{
  "positions": "rope",
  "rope_theta": 10000.0,
  "qk_norm": false,
  "bias": "none",
  "tie_word_embeddings": false,
  "init": "normal",
  "optimizer": "adam_variant",
  "learning_rate": 0.000954,
  "warmup_steps": 252,
  "train_tokens": 134200000,
  "max_steps": 8191
}
MLP neurons of a small language model. Each row is named by its layer, matrix (down: output weights) and neuron, and shows model dimensions 96-159. Each number is 128 + 32 x the weight over its row's rms, rounded and kept within 0 to 255. A neuron's up and down rows have the sign that makes its largest values positive.
A block is one neuron, or neurons of one layer that tend to fire together. After each block is what it responds to, as a language model described it from the Wikipedia text at the highest values.

L2.down52 [ 90  62 109 103 207  89  61 104 137 140  89 159 170 115 135 108 152 161 160  99 158 139 131 121 128 163 154 116 139 143 140 149 176 126 133 128 194 182 128 132 125 125 149 167  66 163 199 111 148 151 134 108 103 170 130 175 122 114  96 153 177  86 126 108]
L2.down219 [165 111 174 155 130 132 142 110 119  94 123 122 110 140 147  92 137 129 137 100 124 174 120 175 100 138 116  81 115 136 108 131 124 137 143 125 193 143 172 100 117 160 120  89 155 241 125 104 184 150 132 109 187 129 187  81 122  39 128  83 128 112 141 151]
L2.down272 [159 123 140 166 162  84 123 100 149 126 134 102 171  76 105 159  90 154 130 162 184 127 176 113 109 152 143 136 104 112 122 200 115 115 120 151 136 136 141 191 169 139 110 101  86  83 105 144 155 125 137 135 144 106 159 134 192 137 139 113 198 127 121 114]
L2.down306 [106 131 158 152 190 124 140 110 180 130  93 131 164 116  91 150 133  76  95 164  84 142 110  47 100 179 100  89 113  72 144  73  74 160  66  87 102 140 191 167 109  58 101 118  86 122 107 131 127 143 104 107 157 139  89  54 143  80 141  89  70 179 101 139]
L2.down335 [152 157 175 128 117 135 111 111 159 166 183 142 143 141 105 168 117 127 141 129 152 138 158 162 188 165 136 137 150 111 157 145  87 129  91 163 142  79 144 144 153 184 103  90 181 137 131 101 195 181 120 104 157 151 184  91  93 145 120 107 123  95  72 113]
L2.down455 [107 128 215  80 136 102 129  85 150  88 127 108 116 110 134 119 208 139 156  72 140 107 152 115 132 105 131 171 143 130  86 161  83  78 129 118 134 100 167 117 106  77 127 112  71 139 135  71 129 121 107 104 140 126  66 155 132  70 126  58 120 105 146  96]
L2.down649 [141 121 136 132 140 105 165  69 137  77 101  96 141 108 122 124 179  74 132 134 128 200 132  98  99 112 152 171 152  81 168 191  76 163 110 131 107 132 114 152  85 110 220 142 135 162  84 117 191 140 100 140  93 137 121 137  95  99  85 134 119 172 121 144]
L2.down751 [174 164 178 112  97 116 120 123 191 210 190 122 156 143  96  85 160  87 181 132 149 114 164 119  76 134 111 136  75  66 103 154  56 111 129 146  97 109 162 109 121 106  64 100 113 124 137 149 128 240 126 160 156  82 123 114 158 102 135 121 129 143 139 102]
Responds to: Section heading word pieces

L2.down8 [ 65 130 176 111 155 160 138 120 127 121 106 141 121 148 123 155  97 103 106 125  88 176 132 125 137 173 147  71 104 162 126 107  67 151 121 131  81 108 130 137  91 141  76 193 100 136 131  63 159 130 120  92 107 104 180 109 115  94 116  91  93 199 103 106]
L2.down20 [130 113 127 148 134 152 168 156 198 111 144 106 104 111 183 142 110  76 177 174 114 149 122  98  84 158 139 118 107 181  69 179 121 117 100 161 162  88 116 111 103  79  92  87 138  99 131 119 126 144 139  77 149 162 148 107 150 159  99 125 134 134  72 100]
L2.down97 [109 130 135  63 176 118 148 108 181 115 145 142 111 159 112 115 132  90 135 151 106 101 100 122 149 126 139  92 122 190 106  96 132 141 127 147 111 164 124  99 130  84  66 124 207  82  84  66 148 144 125  75 144 151 146  85 134 105  73 135  91 188 125 179]
L2.down114 [153 124 177 113 131 149 166 115 193  85 133 143  70 118 145 114 172 104 128 181 106 139 166 127 142 124 112 135 167 148 142 140  90 190  53 154 114 115 135 150  69  54 111 120 127 163  99  45 153 115 139  78 127 159 162  64 109 114 124 114 124 154 115 124]
L2.down209 [127 111 158 116 147 148  99 153 172 174 131 121  65 119  95 180 145 124  98 127 108 164 145  95 174 135 109  80  89 151 146 160 122 192 111 164 111  98 176 131  67  69 116 130  75 204 129  61 161 109 130 101 174  99 135 121  83 114 191  91 116 140 133  97]
L2.down594 [157 138 117  89 131  96 170 106 130  91 173 167 132 137 125 139 153 108 110 161 169 152 126  99 154 130  88 139 116 174 118 152 144 139  35 143 136 110 158 152 134 104 106 116 142 153  93  86 128 116 108 118 129 156 134  74 169 116  67  62 109 139 104 173]
L2.down655 [125 176 124 124  94 105 176 116 124  91  49 137  95  54 128  70 121 165 157 105 151 119 103 122  93  64 109  66  69 137 132 102 141 115 136 157  78 117 179 179 125 110 131 127  79  93 145 159 162 109 142 120 162 127 159 125 151 215 166 138 134 189 138  95]
L2.down752 [138 176 152  87 116 123 150  79 162 108 108 124 110 140 161  92 112 113 150  99 108 174 125 101 163 124 104 149 143 141  72 143  81 159 121 156 176 105  88 117 140 126 131 161  89 140 158 157 104 132 154 122 156 123 118  50 118 158 155  51 139 162 133  79]
Responds to: Ends of field labels

L2.down4 [116 173 117 104 169 139  99 158 131 119 141 119 102 151  93 112 236  91 146  57 135 139 130 131 136 115  92 101 130 120  22 142 157  79 126 133 164  67 115 143 124 116  90  68  97  83 153 137 122  65 157  91 108 175 118 146 160  92 159  94 142 120  91 108]
L2.down65 [ 89 119 173 110 111 137 171 103  87 146 120 176 142 134 159 122 128 194 172 146 107 152 175 142 105  85  84 117 120 128 123 206 116  86 174 120 109 164 136 104 158 163 153 131  94 135 158  83 142 117 167  76 133 131 158 183  85 119 109 115 163 106 152 124]
L2.down109 [ 92 125 115  99 121 139 100 134 131 101 177 108 169 122 168 151 159 159 191 104  54  71 181 180  99 141 118 120 140 131 168 133 132 128 122  77 160 146  48  73 128 159 121 132 109 138  79 168 121 123 112  75  91 162 101 153 114 125 117 162  64 126 121 129]
L2.down191 [110 125 113 167 125 153 116 123 142 154  93  81 159 121 109 104 125  73 162 150  75 131 162 148  65 114 137 127 126 108  82 205 107 108 154 127 169  72 128 125 183  88 134 113  95 104  79 109 157  97 133 142 133  93 101 149 163  58 160 109 171  97  96 165]
L2.down265 [104 130  91  87 122 128 148 155 126 124 191 124 167 106 128 168 134 100 174 125  73 103  70 143 128 104 156 134 130 157  91 169 136 123  80 180 194 160 178 149 129 107  74 120 108 110 129 119 112 162 149 143 124 171 107 183 132  82  91 137 106  87 123 116]
L2.down294 [101  76 162 134 134 164 137 122 113 146 155 147 153 130 186 138 143 153 178 204 118 177 106 156  90 108 107 143 141 116  94 168 122 127 157 146 139 160  92  99 130 127 196 114 113 100 178 118 104  95 153 152 120 146 157 145  96 145 112 143 187  88 145  99]
L2.down334 [ 97 102 111 148  94 132 161 125 116 106 111  96 168 119 196 166 103 129 124 145 146 135  83 131 108  94 118 113 157  72  94 126  78 123 151 112 126 110  74  96 104 137 181 117  93 116 151 142  89 140 113 153 196 168  74 186 146  83 107  98  98 115  77 110]
L2.down570 [145 159 112 150 162  47 132 104 143 149 147  94 161 115 135 108 137 133 126 159 108 112 100 158 124 133 147 173 117 140 216 159 105 110 150 148 132 100  94 119 215 123  72 185 155 136 117 156 162  99 113 103  45 108  50 118 155 121 113 165 165  75  98 154]
Responds to: Connectors inside multiword names

L6.down18 [146 121 111  87 124 114 202 151 141  89  88 142  99 157 167 117 118 195 201 126 154 122 115 107 112 154  94 102 120 130 149 147 132 109 119 162 150 152 127 107 113 125  87 166 168 180 132  80 108 128  64  96 107 135 103 111 158  65  97  87  55 152 108 144]
L6.down28 [136 143 102 116 110 156 127 139 144 135  77 169 159 116 125 120 189  95 135 105 164 119  87  40 121  87 131 114 104 163 120 167 123 152 134 140 146 147  58  94 123 129  83 190  85 110 126 170 112 142 123 114  75 128  68 185 111 110 134 152 212 132 102 141]
L6.down147 [107 114 187 149 163 122  90 141 163 117 129  89 108 217 153 107 151 183 145  99 168 105 146  96  84 197 199 128 118 107 130 146 131 144 116 121 113 146 143 150 119  81  71 126 113 171 166 135 130 145 132  80  85 189 119 174 147 105  98  35 151 102 103 108]
L6.down284 [ 93 185  83 192 117  94 187 158 127  91 112  90 135 109 161  92 124 152 128 110 131 134 101  89 126 160  86  71 147 132 171 111  49 157 157 128 144 114 174 120 183 121  92 190  94  77 196 104 116 136 114 123  62 144 141 139 123 124 153 139 129 132 108  96]
L6.down408 [161 211  62 160 136 101 102 202 121  97 140 165 144 134 151 108 129  91 168  98 118 164 114 110 128  67 123 127 101 129 127 150  69 181  98 118 143  92  81  86 131 113  95 132 159 143 119  90 113 106 134 199  98 166 158 128 124  97 113 152 151 113 130 119]
L6.down531 [136 148  78 126 146 134 130 137 184 126 123 131 194 159 130 146 167  76 134 126 124 181 166 137  92 172 132 111  92 129 140 138  81  90 138 105  62 126 107 106 178 122 156 156 139 141 108 134 126 148 125 158  79 155 103 103 158 118 131  51  69 124 185  89]
L6.down736 [149 129 115  75 126  74 176 107 121 149 119 142 129  92 121  96 129  95 146 116 209 146 133 129  61  99 108 135 144 131 143 162 120  73 122 160 108 168 135 119 119 128 191 182 178 116 140 170 157 151 116 126 186 137 125 149 159 165 125  58 120  72 104 165]
L6.down742 [128 111 151 105 108 129 154  89 145  55  88 123 127 179 110 161 133 125 150 155 158  71  97 146  86 120 105 131 165  86 187 152 159 120 111 140  98 108 105  88 159 103 118 132 192 143 141 146 112 166 179 124 116 137 130 101 126 133 116 118 156 123 158 103]
Responds to: Infobox field-name pieces

L4.down193 [114 153 107 184 123 123  82 130 110 117 152 135 166 136 138 136 125 130 136 106 151 113 147 114  96 116  59  68 113  83 122 133 186 120 148 137 143 175 137 147 121 201 162  86 154 118 103 117 158 129 131 161 118 188 161 173 131 129 130 188 153  83  80 113]
Responds to: Coordinating conjunction "and"

L6.down115 [166 169 111 138 108 141 109  82 150 150 105 120  92  90 131 139 124 124 150 184 127  81 107 197  97 150 100 121  97 158  84 178 115 170 126 159 171 113  59 158  82 164 148 116 178 148 128 112 127 139 126 122 144 111 111 125 167  96 139 110 119  96 154 134]
L6.down161 [120 130 162 105 190 118 118 211 158 172 146 126 108  97 124  80 130 129 123 102 140 172  96 183 134 147  89  93 133 103 151 123  87  97 110 180 168 157 187 113 126  83 124 119 144 153  89 151 160 125 157 117  78 141 149 169 120 145 123 152 137 151 105 129]
L6.down181 [134 144  75 150 114 103  90 139 165  75 105 153 172 142 145 172 186 143  79 134 146 137  97 120 146 104 143  99 100 170  53 125  99 150 106  81 146 163 137 121 137  91 160 104 142 115 127 158 141 125 140  81  98 155 108 186 138  80 142  86 135 185 127 138]
L6.down233 [138 129 150 148 111  70  94 126  76 121 128 170 159 139 104 127 161 141 103 100 159 153 175  87 170  67 143 139 118  97 158 135 132 121 145 123 150 149 193 127  99 133 105 163 110 121 112 111 130 103 162  93  73 119 142 177 105 151 154 117 187 166 155 156]
L6.down428 [116 164 146 124  83 164 124  63  88 200 159 111 135  99 131 137 211 123 107 147 149 161 184 112 114 103 140 151  92 128 121 122 168 121 142 111 106 165 190 131 118 113  77 146 156 126 168 170 121 175 218 110 119 161 143 116 140 129 124 122 162 148 134 111]
L6.down604 [150  86 138 160  75 113  92 148  61 154 161 139  84 181 118 130 104 140  88 118 150 136  81 133 138 109 167 172 124 213 131 134 108 125 136 155 127  90 122 175 140 119  83 144 120 160 111 163 133  70 121 109 152 166 119 167 124 147 170  87 170 105 124  59]
L6.down649 [157 133 147  91 222 148 116 153 114  85  91 153  99 102 127 139 188 146 151 114 138 169  80 135 146 102 104  71 191 139 147 125 122 156 128 161 162 148 110  75 120 106  44 111 102  88 108  57 151 148 101 147 152 100 159 129 133  94  95 141 117 122 186 125]
L6.down671 [113 173 142 130  99 140 160 145  66  94 136 148 139  75 105 132 116 130 177  84 136  98 121  90 157  97 135 133 112  94 109  76 197 176 151 116  72 119 115  63 164 196  26 131 154  95 208 106 104 114 165 177 108 132 123 132 148 116 106 137 110 152 114 125]
Responds to: Name-internal word pieces

L4.down242 [117 114  94 105 100 109 104 132 143  83  65  82  71 120 104  64 123  73 158 143 133 185 177 148 116 152 139 131 172 161  93 177 112 162  88 104 126 118 116 186 107  96 108 137 124 102 101 190 122  50 138 129 174 171 110 143 133 186  90 135 126 132 165 117]
Responds to: Wikipedia section heading words

L2.down25 [155  88 146 136 114 149 132 111 145 125  84 160 154 137 167 149 127 109 166 176 103  85 149 162  92 121 109 106 142 100 115 106  68 155 123 110 122 173 149 156 133  82 190 163 168  98 104 111 151 116 121 148  80 131 141 108 166  94  64 133  52 165 127  98]
L2.down30 [106 123 151  84 135 191 188 119  98 144  66 128 164  80  91  78 126  96 137 148 140 174 120 185 140 195 124 158 147 148  88 215  64 125  97  85 122  70 122 126 165  95 136 137 121 132 129  88  91 106 172  76  75 114 143 137  91 141  75 150  94 155  95 104]
L2.down249 [ 74 123 118  81  94 133 136  86 123 123  59 119  89 136 137  60 109  81 121 186 127 109  96 132 127 153 163 129 136 107  81 222  92 110 126  98 182  89 127 137 187 158 114 119 115 111 152 162 139  97 167 169  86  80 182 161 103 106 112 128 135 169 135 103]
L2.down256 [121 132 140 154 137 190 172 164 117 102 133 146 185 116 165 159 143  84 178 136 134 100 127 178 105 107 149 101 151 130 111 180  64  88 104 169 138 108 178 106 148 145 159 116 188  90 141 149 188  78 162 152 128 132 133 118 132  93 111 129 121 196 115 194]
L2.down407 [173 173 157  97 144 128 102  51 106 139 135 123 199  84 143  96  93  81  78 100  92 111 149 154  73 136 179 157 160 134 118 235 169 106 167 144 213 129 107 131 164 113  89  72  73 105 125 166 155 135 146 187 144  74 112 153 151  66 172 186 165 162  83 134]
L2.down562 [180 159 112 188 134 139  90 130  58 113 110 112 159 117 125 154 128 191 138 159 163 140 113 159 156 122  84 142 104 109 101 120 115  63 131 200 167 132 169 109 153 103  79 148 142 146 142 143 132 187 157 123  84  94 175 168  90 188  95 113 102  95 154 158]
L2.down587 [131 128 125 109 125 206 123 132 148 135  86 163 112 142 150  98 170  41 173 199 123 132 149 114  59  59 170 137 169 152 161 105 160 137 113 116 102 180  96 136  59  44 170 110 177 101 110 185 227 125 130 160 134 138 134 120 118 124 120 115  75 124 115 104]
L2.down634 [134 149 137  94 127 134 142 132 120 127 145 172 173  56 103 122 119 138 136 100 134 120  99 177 104 158  88 148 163 160 156 202 119 133 154 131 156 146 100 105 158 114  73 130 121 122  82  85 127 142 159 121 124 100 125 132 129 109 130 185 182 156 118 171]
Responds to: Biographical "was" copula

L4.down46 [ 90 135 124 102  82 153 138 130 165 156 148  95 122 124 106  88 127 155  92 118  79 100 105 103 118 134 118  88 149 155  98 138 133 110  84 160 177  72 124 155 157  95  88 142  95 167 101  59 159 105 156 116 130 119 126 157 103 119 143 112 139 119 144 194]
Responds to: Table row-start words

L4.down133 [144  66 112 113 127 134 122  98  89 106 135 149 193  65 116 105 135 125 143 132 113 128 142 136 149 170 180 130  91  71  88 167 131  95 123  97 110 143  88 171 199 112 105 111 155  48 120 102 129 149 154 173 100 137 118 147 106 163 132 180 127 175 166 160]
Responds to: Past-tense auxiliary after subject

L6.down114 [133 171 102 151 158 113 126 153 146  98 164 130 120  48 144 164 123 172 156  81 103 141  92 165  93 130 136  82 171 142 127 178 104 199  76 172 119  97 170 122 126 144 175 231 153 142 170 169 128 110 190 133 129 174 133 122  97  87 120 155 113 131 107 131]
L6.down134 [105 126  64  86 131 171 105 107 150 188  69 146 127  91 132 112 136 121 165 133 108 149 167 156 155 132 119  70 165 116 133 128 122 199 144 136 133 146 115 126  78 153 126 152 163 118 120 121 123 147 104 140  60 153 135 134 150 113 118  39  34 101 159 156]
L6.down149 [ 81 104  95 123 114 124 132 147 110 149 143 117 109 149 154 178 120 118 106 114 137 126 124  86 145 125 177 132 118 154 109 122 138 169 159 131  95 133 152 159 146 128 155 118 122 130 123 112 109 118 130 136 132 178  93 116 128 135  55  99 117 173 117  69]
L6.down217 [126 131 104  89 121 133 146 175 144 137 126 160 144 105 152 112  65  98  94 107  92 150 142 162  81 117 103 118 147 145 156 161 174 146 119 134  88 178 126 145 135 171 190 101 128 150 138 127 126 119 120 141 132 153 145 157 116 139 128 145  72 164 137  89]
L6.down226 [135 130  67  78 125 121 121 203 125 145  65 133 135  40 174 114 126 115 111 104 103 153 106 176  97 143  94  21 107 134 131 151 116 169 128 155 139 139  99 117 126 153 150 144 173 113 141 134 116 115 131 145  56 161 134 153 130 106  90 105  14 170 117  76]
L6.down295 [145 125 121 113 130 176 165 123 132 171 112 105 152 144 110 135  67 131 125 127 113 165 128 129 167 173 129  56 142 125  97 111 156 169 157 132 132 174  95 124 146 175 147 157 185 137  97 165 132 178 101 153 128  97 110  99 128  67  91  53  87 154 155  94]
L6.down459 [149  99  66 116 162 135 150 104 135 155  59  83 162  54 143 142 110 120 128 117  99 150 137 122 112 141 111   0 144 123 155  88 103 152  97 132 124 111 108 113  98 163 176 146 149 138 183 114 113 158 161 123  43 148  92  93 125 119 120  99  50 178 148 131]
L6.down720 [121 101 133 151 122 117 125 131 166 194 117  47 128  80 123  91  75 159  67 113 147  65 166 109 102 160  39 103 110 103 116 156 114 195  86  75 107 127 111 144 137 131 128 124 144  85 156 120 144  75 169 136  53 113 139  95 165 141  63 100  60 136 105  99]
Responds to: Line-break tokens